Weights of a small transformer language model: 13.8M parameters.
MLP neurons of a small language model. Each row is named by its layer, matrix (up: input weights) and neuron, and shows model dimensions 0-95. Each number is 128 + 32 x the weight over its row's rms, rounded and kept within 0 to 255. Numbers have three digits each.
A block is one neuron, or neurons of one layer that tend to fire together. After each block is what it responds to, as a language model described it from the Wikipedia text at the highest values.

L9.up503:150134164104171170125114091183132153092139145168116112094140145155085088104044119127101169173092109148164178117102118074126134118124159172101130105137098157139148146125161103116126187127170156148191070135090116193182135106134110104165217204117156155154117130139135129129129149105149124110
L9.up556:181169100179084137089147126116164128166149128098093195164127130128156162101076125103115118164106150148095171114139153078096153103146152126179153138127128131104067148113079106101107169144116147182115143132157112138089121095096146085172103129117126098085092136134192151122139136072191173075
L9.up823:157158120170132158112082091171128137124133095140076221123127126147083107114117173133149144144095119117125122155125109072105164148149148174145135113149130115151127161092165176128163113107173087173078104108098108144107129071081158146124179163101109097060056125155165106127121103055164145144
L9.up997:141101181092140119139099122201134153131109231121138173136138127149094139130126158155068129145110128137136088104113165127126098132127128165156145135103108136141098133114143148127076112085102103140113188077153116161167151070104099051138170095104074112077130158071169104134118090084177096094
Opening quote or parenthesis. Opening quotation marks and opening parentheses before a quoted phrase, name, nickname or aside, as in called "Operação Rio", code-named "Maxim", (PACE).

L7.up141:107131143115084098118055154116165131117120105147120114125131092175168102133140099119117124122096098142090088096134149187104151110109120098175097078123202092197148111113097149121162158156129133126090114121115115125144115146097140094164181146099128117099162148222106152116113109169142116117
Token after capital-letter codes. Separators, numbers or word pieces right after all-caps abbreviations in tables and lists, such as ATL 15, KXPN-FM, UKIP |, (DEN).

L9.up50:117103099077095077118101125121117137138171172084110097096145164174186106178104114111094128163165110123188112255104182144181171173115140158108182130094142135079098159124135085090096104156144113121066092120098076069133105122100071104125100161118067130113149174137166127166132156178143130111
L9.up89:130081120147139137131109073166191164151137175127136117111117132174085147151161140135096059191141150154108102139196147104172097126122179119117159157126103141113182160162158133095093134107152092130093072047090105116087182113121101070100065155118140138145135156129131122168145108148095137162
L9.up160:163158084129144061183126151109138177122154119095105106132106193110106091145082124121122127181143180144122123186129147124121129123138172169144181120115110163117082166086132150072105165077168161190117130148126145107111119158132148081125066132154117141139142129136136175137148102142101056114
L9.up238:205114154143076113115125106123101142099123148141140124054086131148134150164074090142143132131154089137161125216116155110153152114130101127102104116167124173099136108188162065141096114056128098086146169080124167150122045154161115014173108115071120153137150154112107039124164143111144079127
Table header tokens. Column separators and header words in wiki table headers, such as No. in track listings, Candidate, Member |, Votes; weaker on surnames and section headings.

L7.up960:118116120130154136116119114077081106134140175150132127099124158158159072106110090176053070148198142111130184139165141135186135138130168111136106122141118105160194158077109139149116167107110103157068185116114108155134126179149089148178131172112148115157160161173122116109156133100091166117
Formulaic stats and tables. Predictable tokens in formulaic text: census boilerplate ("65 years of age", "The average"), table cells and numbers ("|", ";", "1.96"), plus mid-word pieces ("dist-ingu-ish").

L2.up268:099078134196148154146129182069156133100073111166068093097094103145183091135186104176126154104123151055172158167126142142100086187123101126097154100137143109139192140080119145170135156068101114166112165169109111150168103175134093145145171073162094126049137091110181119142085079123049103126
L2.up389:125101091162131116122130172121060165116180092115119128143064151087113138148116166131129136121104088156121090154202046102101080136154144125109146128099120080193219157142171210211143138046171160173120149171080118129151110109103147118045184113128150141129049165159133135185134063152173130113
L2.up401:117152125131166077201130154065089135121140110205087176134144166129140121150110105205171107153081174039124119127107108105085071134186141149076151127220095148102163154144138138094198133079157108094157181099057139146130133169160163108122155102126149150081137131092078112165133109091086118120
L2.up801:130091152156134140160116136111083128127080111095130168156100131135128088175156103153107180099172100119151125154165052105048128177171204100117116118147180139171115145159119132114151094119100159157152129147070164168149109173143136142178118186181108112099092149128080186132082171172114111076
Plot-event verbs in narratives. Key event words in story or biography narration, often verb stems before an -s/-d suffix (learns, escapes, dies, have sex); weaker cases scattered.

L2.up108:093141145148168114178154153152148168113115133146117134113103090065134124160138102105081191158151096096153134128084116102152122161155160114092136074068187142111172108139127090119130181133075168182154094091148114112079105129121180185073199076112081129109124110163131136169131100110063133068
L2.up121:113115169082122096171136146105172104128152150107081125083083160086161185092163151086084148146029115129118134147123116130101059162154150140078135111117152133103147169068141153146150108125161168101088165084089104103018128098149099131110117053171168146136061150087132119172131148118084136082
L2.up254:147152133129148202152155083124106129190142156178146136093061155127133136145102134091096137131137108092129095110095151144120125152117153086067170128113159087134203084152156128111113154097111065168102157108147148163130113096181108117111145128129176161130116084135140108155137149187152176116
L2.up475:154055076144113076145116135089161112109135131136089114123070130144071152112142090161102115144133114129115172121131118090172123163111130200168163093141067132140128171112061133144059048123035096116103124140122134140173115174137155122121083104125102082138087111133199157125121061145163086092
Passive auxiliary "be". Forms of be after a modal or "to", where a past participle follows ("could be taken", "can be unlocked"), and "age" in census phrases ("under the age of 18").

L2.up534:072138144111101104163149162077164094117148138053176099141139168147097142093132166067140180142143131184134106062078176089112087096138147164118096144098100108197124178083138066115211130093131132116123138164161148135084123057132139123152131109151076112165085145148122151135124135114153165166
L2.up559:092108181125083131137201130126210123117204103121178103144131205140138090119113098085080139121139152122142171077104083105093117118075113107152100080120131116188169152130164135100133138142116089082144146137151136166154143102144149112167166160140095120080167127103138075094141164134151180181
L2.up868:092128139180153132076137159137176131174107161125197106111127135135089151129116094119085184066150129073140107113125116167133118161106188146095132118089150129134148136167151140121169160103091129179153133116062119178074177133098157146111143129097095108111120102076192127090111111096158201142
L2.up934:106134153134133130073111161054087081142184087091153094094134073146116146109089128136097155184164050146152146138044108145166099115144096131110159169067160119161151173124120100139101133141135176102165136170157156078062159116154150128165112156162069103211086143181146105137132118094133130136
Word-start fragments. First piece of a word split into several tokens, often after the or a in technical prose, e.g. met(hionine), mon(archs), ne(rvosa), dial(ect); also plain words like used and distribution.

L7.up178:177114145097108078105146168107154139142084114072128110112167200100120092124084088096194161146110086193125145171119170181154101105165148184148167099109097149135112105135131100136166115151108197199158116100136137131073100157174160139158128128159099184156114128172120154160177141104114084121
Date within temporal phrases. Fires on the day number or year inside a date that opens a time phrase in biographies and histories, e.g. "On November 28", "In August 2024", "By 1994", "Thursday,".

L9.up66:129120183151136176145137106115091134116142179080105126175147156029160147102076158132127167096112107081146153132190107118103186133141110160109120121155090112076175132129124132097134124151134104138195065136138130095096120123142122106114178055136124146100131129148096154104149175135156162107
L9.up661:138074140183102106157178093126168100116100144146139128131046187162087077131097122133137141165140090151132213160134154114141108108135137157142141074140102126122106091114100053147107144111117130140133124148144151092112123119140165130137048189119154133117089110085184098186131126154097102128
L9.up772:111105121158116124129127082112121132120107136124104121122175150158161202114156145147081180137134047145138136087155124112129110175155116150122180131175131122085158130147081095154157209150115120111175127101143083061105108160121141119106157117144103138123090116156142134199077177133151147105
L9.up1023:177084106151121128197130088116102134195115135133102098139126141147118121113137240168143094202161155135118124164145120103144154165142130132142123082202052114126145114131167129146193115137063144098140051132152106106121101100107149088160143092136131170092139179129126141114108148133173138118
Foreign name particles. Articles, prepositions and word pieces inside foreign-language titles and proper names, like de (École supérieure de Pharmacie), van (Bert van Marwijk), La Mano De Dios, or of in Battle of Nedao.

L7.up878:141120099122134149121121103135135109113106164117081134146106085165111135103172145109163174127097171127050151151156104103135125116166170093158122145149082060116080133160152161142107146110155124132132095090097132133162152105052138111116145174109125183077124127114179115103101148131097130109
Compound joining hyphens. Hyphens, slashes and dashes inside compounds and double names, such as Stanley Cup-winning, Austria-Hungary, Cross-platform; weaker on opening quotes and line breaks after headings.

L7.up784:102101186146132116179099154107128129055113096126118154067148107092079178159177106072172125145102093102129128085206146143149086075173157155145098127164126133136142164122109126158169096084130121117146052101144109133141131094123137149090132168101143160129088172160114130123103047140128191173
Pre-verb slot tokens. Words right before an upcoming verb: infinitival to after able, aimed or efforts, modals (would, can), relative that/who/which, subject pronouns (they, it).

L9.up82:126109177117145061121151145144108094223101103102170161091111187065105124141132137140124156173186142121114088089108120082074161162132155111159107097141144123103067123151147158094160148133146112129109120112134184101118083158117138154130111122078134128147197133113143134092184143145088088150
L9.up116:120067112144156130163117176133162097122128165114098139109113167110163147150090148122108101172165130120141114121133121180088100159138093150120090140097157149109205094133093108139118088167149175131107126078115034078119078190111130183125090130115111082123124166163106120112158150129095173079
L9.up521:160100143102146084152177128198158080147133169076154167148103173117125137093129097188124104138084144108114144180164176186125117118079097127142125127094108089113133103121155107079130132113083112161184097097088139122159156116130167132088148066075131135167102169151114122166157126182114113139
L9.up764:178113160166132144130152113153098083134126081151095166116191155097164137124145126177084095138112088101130130138095139187159090129163125151147147110129089126156124138095141140086137118075166156192072084105145130090132102144115133056090153140170133120162149143099095100161193115129094115117
Year numbers. Year tokens in dates and time ranges, most often the start year after from, between, or a table pipe, e.g. from 1970, 2000 |, (1996.

L9.up179:162127143160085122166148107128209111126183109135129139068082050097106177104156111198157134124125105120143120135126158133101140163162078122158149116052123114142160086090115124154132133135177113084141146131115115205104098077139116086109077148180075153076133122040179184067103112132127165185
L9.up517:122155119060089066121145128115087075137197106151096163108111102157110125143080133159152160130074124123133166120123130125065119100131154164146122142067138116143139139154089118160160083150047095111176137122141132177177073157099111154202104095116054177103141163120123127141154181132124221103
L9.up660:109153135119136196116224162127094124148201107125171105145147160139096113084080125123136132143200140093107082161133147104122085127136097128116193124162143119093174148146111113125165158112121134096093135146166123107093071136092071184115180119142084169133170149113132164144183180115122149095
L9.up962:121134149096114107131148127162120168120140110116112168155119107080151175103108127119192080133158112123126119117169111122113089108105113138153054127133054122134108097101121143168087176131136149096160202103141146173182143091107175190137134178147063172131147148100162117106061136100131158112
Separators inside numbers. Punctuation between the digits of a number in tables and statistics: decimal points (97.6), commas in thousands, score dashes (3–2), time colons (4:57), degree or minute marks in coordinates.

L2.up166:049106084096107106182110148119088098152167094167136166104085111111118102164159151118068141176115173170079143104165113144107084121130135117097124095141149129134168159111151104210086155087106144151096191108119183199159147111119129116097112166094115134122110136211134056124101150138132089165
L2.up273:109120104056144160190161162103087126156141157095135185107185150167129061188113099065048116134120148173069090142074188163140117103171115097124185136153133087102113088121167105081076126083142136140164108107106101173121144090112122112112140128117112134166129134146126111084083124090182115101
L2.up472:093163103080118150105158142110104106140089090078128170100179124142131043190136142148147156086105154165092153132127159118117130168155108119122184090159132088087129111131142123137148140166154101131165164097081171198060134167096128126134109112108154079139100087124181180108093192068175134131
L2.up913:116135104072126094186165091137138167142184121146155153170172116160123104089100155069061137121110145171107089149105136138081066143154108136058175127076154129063096165134138194174124137110109168066103156112112122225152118128140137144102136170118128113183163111114171160121093154134138121095
Table header opening pipe. The first | starting a flattened Wikipedia table's header row after a section heading, before names like Party, Year, Team; sometimes semicolons in lists.

L9.up249:096145175143104152128113088164160119112158162132145118138140078089117144125146146134139153126079173176217144124130146138155143132146082123147102161207108161171107099149122074078164102142154170141118100125139120170132147131137106058159127133135015085135192112161169083146115156080132137112
L9.up350:115120074172095135153081163153203094147154126210166097119140148096148157165160084135102109089119143175141099142088143109135097117104128123114173114166144134117139146127127113114104122114118148132132114122129166131154171120123149129147096105110131077153147057142126105116116172115132191122
L9.up594:090187180094144112136060119123134125131126107143100142142083190129078120084126156111127140097065080135120193128115164101112111115127132199123087132099157115129132060107111093114124105171109162132097191064066112122163088188061166095209086152112174140180165074152144171193139099131125194155
L9.up936:151138123130088118130108142065085129102122171111120097089174045147098066131140101106127119149182112145152129160111132149137141138104147177091138150146109113094117137117097157109106115129145137159156175119141055047142084091196095089112082130121096120146142085200114110138122114094126162138
Connector after named entity. Mainly "and" or a comma right after a completed proper noun or noun phrase, continuing a list or clause, e.g. "Records in the UK and", "United States,".

L9.up74:162083125104134134176093079082089129097093143114098167118165136125118167158148106097143183107152152129080140129146096081099133102064118133157213116158142100163147101088122122093131143118119150163142134111113143139094051101100161127140057138182069089134080082138113137137145181200107124090
L9.up112:090095155056172124149122110098104136089166156169161164059142119089157185163125108128124126123066085131141093113093039198122090134096151151140156160113112168139200144138153074108093134081120137114099172127131164108161135166157192083136105099100107145098103108157131114139148150082145137115
L9.up335:150123133111089158124086107224102107132138169121149105155141081138141152168141166171175091155118127105138166131032093144114067137118109168140100144132132107170081114121106139201101126052110145130176065134076168174133212151099106190168094112101136098082084147122116113105188119134115087144
L9.up561:139173102122117140087118171124142170147146160205134160169089128175177157162178159148072082142167142105161150162127149085132153088080119099146156120083169089110057094124085149151123082114146156129124135181174129119092120158134160081125091105104066152111137138124108117062136128046173147106
Split-word opening fragments. Short opening fragments of words split into pieces, usually a capital letter after a semicolon or table bar, as in D(OV), A(icom), f(itted).

L7.up554:104094145217098198125107058155123099123138136056142159108086135174119081132198180153156104145069077069125073107135158166148108101119154164165203126151199147129162100152124118181098139094162106132137138113106090097156116170151127145129170106108090124147140176137124115160101149154127131094
Table cells and word fragments. Mostly markup in Wikipedia tables and lists, such as pipe separators, "+" before goal differences, and "==" headings; also census "The" and mid-word pieces (qu, ita).

L9.up206:147135134157090064060164103162125114127170098129185159118109138161065093149159120089203138142168112123099124132119196134121124147143107191117129151176122180145147104070108103148162117182071144141092152128201137110163139141162121090164171189168091148110149104145098109126119106093156105064
L9.up211:118136143160163115106080175116106093163107166077126170158111193156156103108130187120144133121118088118146151082120111115173143167179113138119140087137128184169092104104100127167105138160112109169109092124126093066141111193110169079180170180110083141138200085102099181137180122084120111084
L9.up620:110155122075091058121115137166102102148108193126095123143108153110109123117147154103074146160095165119180118167158133138056164124102150148050123118078123160128135130142039141111113100087124069096106171121173086146135121125143153067081152137126110137099119183124115109170111109086141110158
L9.up663:160161179076094138140113156181106141145113119098139146118075093133150156202151165074110112106107100131098152137151150166115145175140131149120048139105096162148156118138117131088168162086082205042128131144122124125163202116135096116104121145145131126146126115072135146124133077053096106110
End of introductory phrases. Last token of a sentence-opening adverbial phrase just before the main clause or comma, mostly time phrases like In 1993, By the 14th century, Two weeks later, also However and In fact.

L2.up480:094103089150137064118123153153129136158139095146175135133105103099148143086128144090114111060091122194157161097132091164165121137153152144132059135139102134114103104158136161139133134105117113120187095130129066141107173081100113109158113137169075058129124125170099143109132139156189177100
L2.up722:105157181146117116133098141108122108108116123122181111149096165062085118086120111194109138114156000123182166071095136124121133105117141140146139110120125125114177144146095125089191172144146081139112155151166104125072101126121116130138120119204108158168165113142106155114125144096140175065
L2.up854:069170177141135123174126097188162155129107112152091127144136147077121174099113168111151113099103081123137142089135100133109162176148126194131078095166119113136109105139161092142099097175117103128142109046072099182147076097139129154060085141146120097113141140098151169148109083183091141082
L2.up1015:115151137095147059127107170137105115098075137150096136128129107173184121128148129163105085118198064100154090120082087102168106114105137172162202132098151096099106170119106105131111096129098123105077147124097090161100129139145139108208071102213131088154125148166180130122128102144172136100
Table cell openers. Tokens opening a cell in wiki tables, strongest on election-table headers like ±% and Note, plus the word size in "average household size".

L9.up263:172114115118075161157099171053090137154120153070120129091144198148120156141159149110062189132130186146105167113128126122138110065134100162124151153099181152117122179157092113128159168136161161151089096056167124166150077130096171130149113100128125163084130104139106131155130157109116123082
L9.up384:116106089141140125131102222182134065096134155176115105112099114098137105119173108088170141146138116119155109099187069129141118129100180187142135174121115124127122122141143113012141151110188144126184120063144104103146122192051104128119138173153121162116106114184155122088128127150199181125
L9.up404:124148152114126088147140187086130196156129036184132131097121112097188126113157126102170056153169115106165103146166047089135142128159139139090126117104120081132135128117128146117081132186190130123146126136130110104169137189100165099130115098162089110190105164106142132124124137091140073162
L9.up467:170102135152124155116143173158135121112120147172148174097160143139160144194111142127175165075103132093115114135079118057141086104121155146163131169166138155079170141138048166101147124124137091152162121120111114190139124146157169125178133121154115124148061124090102103156102111136132158138
Infinitival "to" marker. The word "to" introducing an infinitive verb after verbs, adjectives or objects, as in helps them to practise, unable to perform, in order to avoid; weaker on modals like can, could.

L2.up65:148133153087106140084119173063052145142175122146116138129115168143131104139189152102111150140104109114157150109077103129178091047125132109134122197172196149144137138110075168160150095106175143120098087131187114104055140089143118168097151139147075096179127087145133127095141162174165099113
L2.up181:111150126156175104126139098125141150111167175181184143091116067154183162130132082100051168166154111168116112075094144150101131121101152109071128116131115135105152137122141137180165109122186169123137084110065107147029169150155126120142183117093128120133072086215125080127086137050118074138
L2.up443:171065084179098084096122111112106166101123150146135105105099186117170114074136184072112081091119134157124152117161151130100145095109145113096086126155119072049183116166121168121137135086149114145122151203151110182127155109114138150092140073102074101129136092130172098128120131080136179075
L2.up972:130176167129095175078108170064092138062153107133151126125117092166142140120138108150102127146121082176063110100122139116115153056068125153119131158170100120098152122062147080120114133130158093074136146115133080079137146159177124126124105091142091100168117061153134113168075097081119144135
Racing-table track codes. Mid-word pieces of capitalized abbreviations, mostly the AT of ATL in semicolon-separated NASCAR results (ATL, SAMATE, AEST), plus nouns like Stadium, defeat, schools in sports text.

L2.up82:095063122129123098116117118140084174165134087114159078165133186171154153115098093150130156112177150144132177154182147127101145144087152121175136140098142072144112121075178107089150081147154210163164127134155101140127120131114102158100111121108067087164096166109151102107155082104165134093
L2.up476:146167129112113089157137107149112146119166124140179110139124206133125107122180141105117085159158201074115113065159146100036152135087135077170108111111146156190077087115160128114123144120121147083152196125116139132113156153090159090116145074120113177087082113130128086132112117071110109147
L2.up538:123157162122058125201100161111139103103134171107162155194137118111133159135142124104156107199125181075182171135100172120146166137126095144142141089181098119165090064089148105110141148118124081118135143104129130153094102128128149105128105152093130177107143128159101075158129090167113098141
L2.up863:095081100116103083099096146119156187119152179131136178082098098112120124164186080146096038178173145136179154188118161153172080187165099124103156190135163090168102126133071140164165111071141135106201111153079111141092121177125159103134115144073111122109136092108101089135116143089146152121
Category nouns after modifiers. Head nouns naming a kind of thing right after a qualifier, strongest for vessels and naval units (three-decker ships, 415 boats, aviation units), also production, player, species, engineer.

L9.up69:164153090118140153107118162158151141080150117151165123033204105165136107105160146146104123133094105169126133196046158163115057158163174159158168095145129105121071148100102119085103155160159157112139160140111123124172127096124156123089100138112084085137130104178130122063143187133093091095
L9.up186:145105141176122165084090133080124151131090134132100167143150194199126160128166133162123112158136138120107168152143081063093130196140105205078154139073174153208173142090091109112200064146073105116099151095117155148138102117133113101127133078113122166153104132120146096117149128109098113124
L9.up559:132184155098154085119086158085184134096132178101142161142093117100120150150110160141109133098088128114105145125152095123105119206123106146138122107137100132193132141153152127124147140116170101130150126124096125111161178109125129122144027096120101123089122123112103181160121102105177094122
L9.up930:100177116139187126130117123062107175120150101133146119053100195094121162148124107121126105112088124165131102139118124183170127105154151150122090108142190136159100089158117096170134118099108158136098134129073122150102156144144103097139097098131119145119084089116123139138101132084152102070
Biographical auxiliary verbs. Auxiliaries was and been right after a person's name or he/had in Wikipedia biographies, usually before passives like linked, spotted, elected, born; also table pipes and infobox line breaks.

L2.up4:109155086106140149149115119147137132127145142131089133106148081128070133148083118094139151203096093143123130074141114138142096143117150156093122064140146124165157100087032102125136179170114135122120155137108174078113124109151070143127112138103082106165130160094123161144105171071120106118
L2.up222:120151139146185128120157095172098105139080105105143096103106070107090107141138118124171164154069101104092150152069137074117130151117142121101149139132130108130085073135165119126139132156113099148156108061137158184105133157190090145143142097114091146084123087161127133088122147083121106091
L2.up527:148109132137087138056117122094143175111193135105141110148166083176100164110179128143166046148096142145111161165113172147141109173101094113135072085097089065148116129111094131060117163176139126125189082132143012126117104166136065135170129144113144121117132090112177176115130099168079076089
L2.up936:114073128066085103089158116111155122145164117176163095141151083126102141150095120131149209179134170047071150119205153147125055174103212102118127067096124128152090150115172132139127140140096117096134173150069186111097159139137139148120132139126054126123098129066144191139117139125132140165
Opening quotation marks. Opening quote marks and brackets that begin a quoted term, title or phrase mid-sentence, as in under “Elektrotok, called ‘Križišć, the "Favela-Bair.

L7.up114:224152158101073148131131169073134135095121180044077097067150135138148159103175118176162072178128183142185158248080146135134151131092157112210098129141120159133126091143067175110113127120061147161128113147163116148145101117092177066100094072141132125113094147100125107113105144157093168152
Predictable collocation tokens. Mostly verbs opening fixed phrases (made up of, make his debut, take-off), plus mid-word pieces in names (Mur-aka-mi, Car-pen-ter) and line breaks ending table header rows.

L7.up340:121145132106078131155125093117092140159150204132163168107051131090131100069086146178193098096138121106136153097088122183112137099158110102152176099153115103142105102194121144174114158070108139093155101107116087150106134163182100122124174160164161136082134138066118153147120174182153132131
Ends of number sequences. Final element of runs of years or numbers, such as the last year in lists like "(1995, 2000, … 2004)", row-ending breaks in statistics tables, and years ending clauses ("in 1921").

L2.up154:150169080144114113146134118091109174097165153170132143143125121036137137089060157138129108158179146104090110097119123114105127132135141131205152078138106088151063157128109075151102069135135081096141124171154123158093140090047108130081094150160143096114097101147147109134191101087136135168
L2.up266:098184111111051157100133071099127105098162117117132170068110175116126141102111183085137103134127136153120144105110051108084147116120152136178151097102127104131166159168098114093105146151132167129143149128120134147145177085157105118135098134108126124097184083101143128179155126130103153158
L2.up290:178139113081055113099128126117169253166152171131080119112179133141096115146104176115114091134184131089162121154137105177113147111124128129155144142107094121153136160185114083104089104100136130143149149180102121136123128122113155152124102075144093104129103095093093095228126155112107153175
L2.up598:112177114076100066112138137160142158080133033118076148114091163105121135038086126095055090092145172136164163111130089093096135128110180139090087073099098119159150155133142108143139149139134045160102123175167156149105120134104081111150091095140143090087145127157142125107096132103178135152
Main verb after subject. The first verb after a sentence's subject, often opening an article or section: made (his debut), is (a region), was (formed); also years in tables.

L2.up70:138148130167093107154106095155090061093116128103117065151180113071084131153115131130084148167115059072110199138152121112143041191121142129062118054117160166086119123135139148149185150127102160072181144043130131125141118184141131175170147081115108154081154106155105142146177133074114151089
L2.up324:060136104093134039151193089140167129120149108078159144114130082079083124078129148105095179186171170134146151151139137126132127143120124147084058087169114144136075146105120145150157139142156083116094146023090136174129132126137094103164133152094093177144130149150124081142099157091145166123
L2.up381:151183093191152114150157106141172110120131104107113140158136146109109109129092143159114199112151117136146112113206101098142111131163175124162081084118107177135095128135160099108096176189121168153136093077152149146145129143096106161129081103192155124116106135155137120096199136109117158105
L2.up816:177188071076110123129198184140152101168118186132163179172143115115125160110114126093111090132167104187097100113175093093130092122127145152111098117145086137138124130115194188098163121155147094137163098115105172145165098132117122162134095112089140106156149110161126129194167089069157158120
Year numbers in dates. Four-digit years, often after In, in, a month, early or late, or an open parenthesis (In 2000, in 1980); also at the time.

L9.up22:133190177169129173146158095096190084145114129113097119086127136102102149148165137110116097159157083105186165103091137125100123118134139169144090079102120075160174156131078123095087098150123100115159101121186109143131153113106131091087135090129116108138091111110154120106196161106086173089
L9.up184:138106141055120092121099113082072102122098117082092092135120071119073110154120100071157144131144120152197148187158184100132072110126151149073108117157092149104179154125084195075109153165155135124149152054132120158107168080116121109077127096131083098129154141139172148122105159179187168104
L9.up706:097167189046099118160144101115166115161130144157151185114120075135086119108101170143106141102101118104116133159176133168110147123199111157065136130119114132108149164108156110120036095130136100178171118076179107145173106127144154106108162109127103083129145178131104188093103131104097182158
L9.up710:074149121103147104121120106171133136161112135029142142142124100104088203131123119151160096122060115133131150138119138164096138145187137149091092106119094154139150098070124097134135172139076135157129071131134163107161116119101138140080160156097095092089172135090083163115065156143169101153
Verb after named subject. The first word after a proper-noun or pronoun subject, usually an auxiliary or verb such as has, had, was, finally, or an opening parenthesis.

L2.up196:147147159094142163078115150127139121160190090155160102142135099121160133099115113184106123130126093102120142163119110207148123113113058092195121155119102085143139137112144116158102115119194170173127116170154134055135068103082151093131118112115110151160086119093139105100125149129136163095
L2.up664:133148102114123145139142152127166144066146124089186119192157146112109122088104110159120114101140163134164159159100136118109135194062112114166127098163137103162130071111145189132105125095135157117145125164138118174131125115123107148115128134046134155139116079112210154117158173174119115196
L2.up918:112147119160109083103110174130111117107167124085097142155151127134127093058057170056184200146134128142101061075104086075115165120117169173132088095097106150197102170115136151154120151197119154131120165162101064122133141125139089121114164168170092100133141062147148135152122176135129210133
L2.up967:116160125128141109113087061107099147094173181159115168109105147105146116135145131135152058125197102149132158148118155163184127180172164129170150170061134156116123113198135118177133127139140142102113054144109128146183158164106094067149192130094087100135126055161121198151108097109139090145
Entry boundaries in lists/tables. Line breaks and first tokens that start a new entry in repetitive lists, tables and match results, such as a newline after a score, 1958, or Main.

L2.up498:127094105132089080163110187091159110152104146192111199132113130119148120149146191175176113101133160075135067154125092076118114158212129137085118155155183170167134153076101106078145115108152147143162094096084170183141117161144179143159119140146119089110125134047133069105105127122124152133
L2.up532:130110140128094137072130156166158149135119144169071133106129119079112106159113135107101167136091116112105157092146099115114102143105216142152089112104123103182133129131142111142146157095098166138133160104130092112174119153106100128093170141114146136139068134130141059159184087099091152167
L2.up681:106079121146137130214110141102125145164097159148086161143162128142136091145099125139121165213137129085140101117154075065110126138159120174121102153179180158136120162072126130120172104126049185138121163070069087142121121129092122118102126165139152141093132143148054075103139167099093163166
L2.up897:134095108127103150153099216094155148180120151178091185112121124139106121132103118138158132122096189106135070123177080098107104122151132120113136088188119176134186176090100143091162102135112065082103129132145151171084146225130159152137115119149149119102116167100118085095185131121109173113
Post-subject auxiliary verbs. Auxiliary, modal or linking verbs right after a clause's subject noun or pronoun, such as can, is, would, could, must.

L2.up383:139072118082129126079198113140132134140155186091186174123198098144112065107141078117077119107112119217134132148130189155062133146135132107148080134085139127120159169175138111166100125091170174141131084178120167120102138102111139122080123077153111079129185105123127115170071101155083150160
L2.up631:118109112086158141117114169087120164103107114161133079158102113141156153117150082145104132139085141190098085114202140181156079094177088110111074143142154145146116190103139131153109183061157157101163087174162090138096140129135103123066154152111123092174163123112152145130105164156121149093
L2.up878:082144132099085118215136091161104148150165159129133143101110091142108116150184094108121156191119139155117118149108139183120198101153187069114145125190171105119062116161151142142091128107118119135123097112132140121096150104147141180108130131138154121142122095153103152086162096114087159162
L2.up981:157102129154106082108148142142147151127120143115161208161101139118113095086149131135161081087177106131164127132193148159138138171095102088193140128136135152126146121138100136146142178113133148161139150126092048122153135076075139072130078123162130147120154126139158144131134167197146157129
Word-start fragments, name particles. Opening piece of a split word or foreign name, such as des in dessins/descent/desk, Moh, Hal, El, plus particles da, van, Los; weaker on born, place.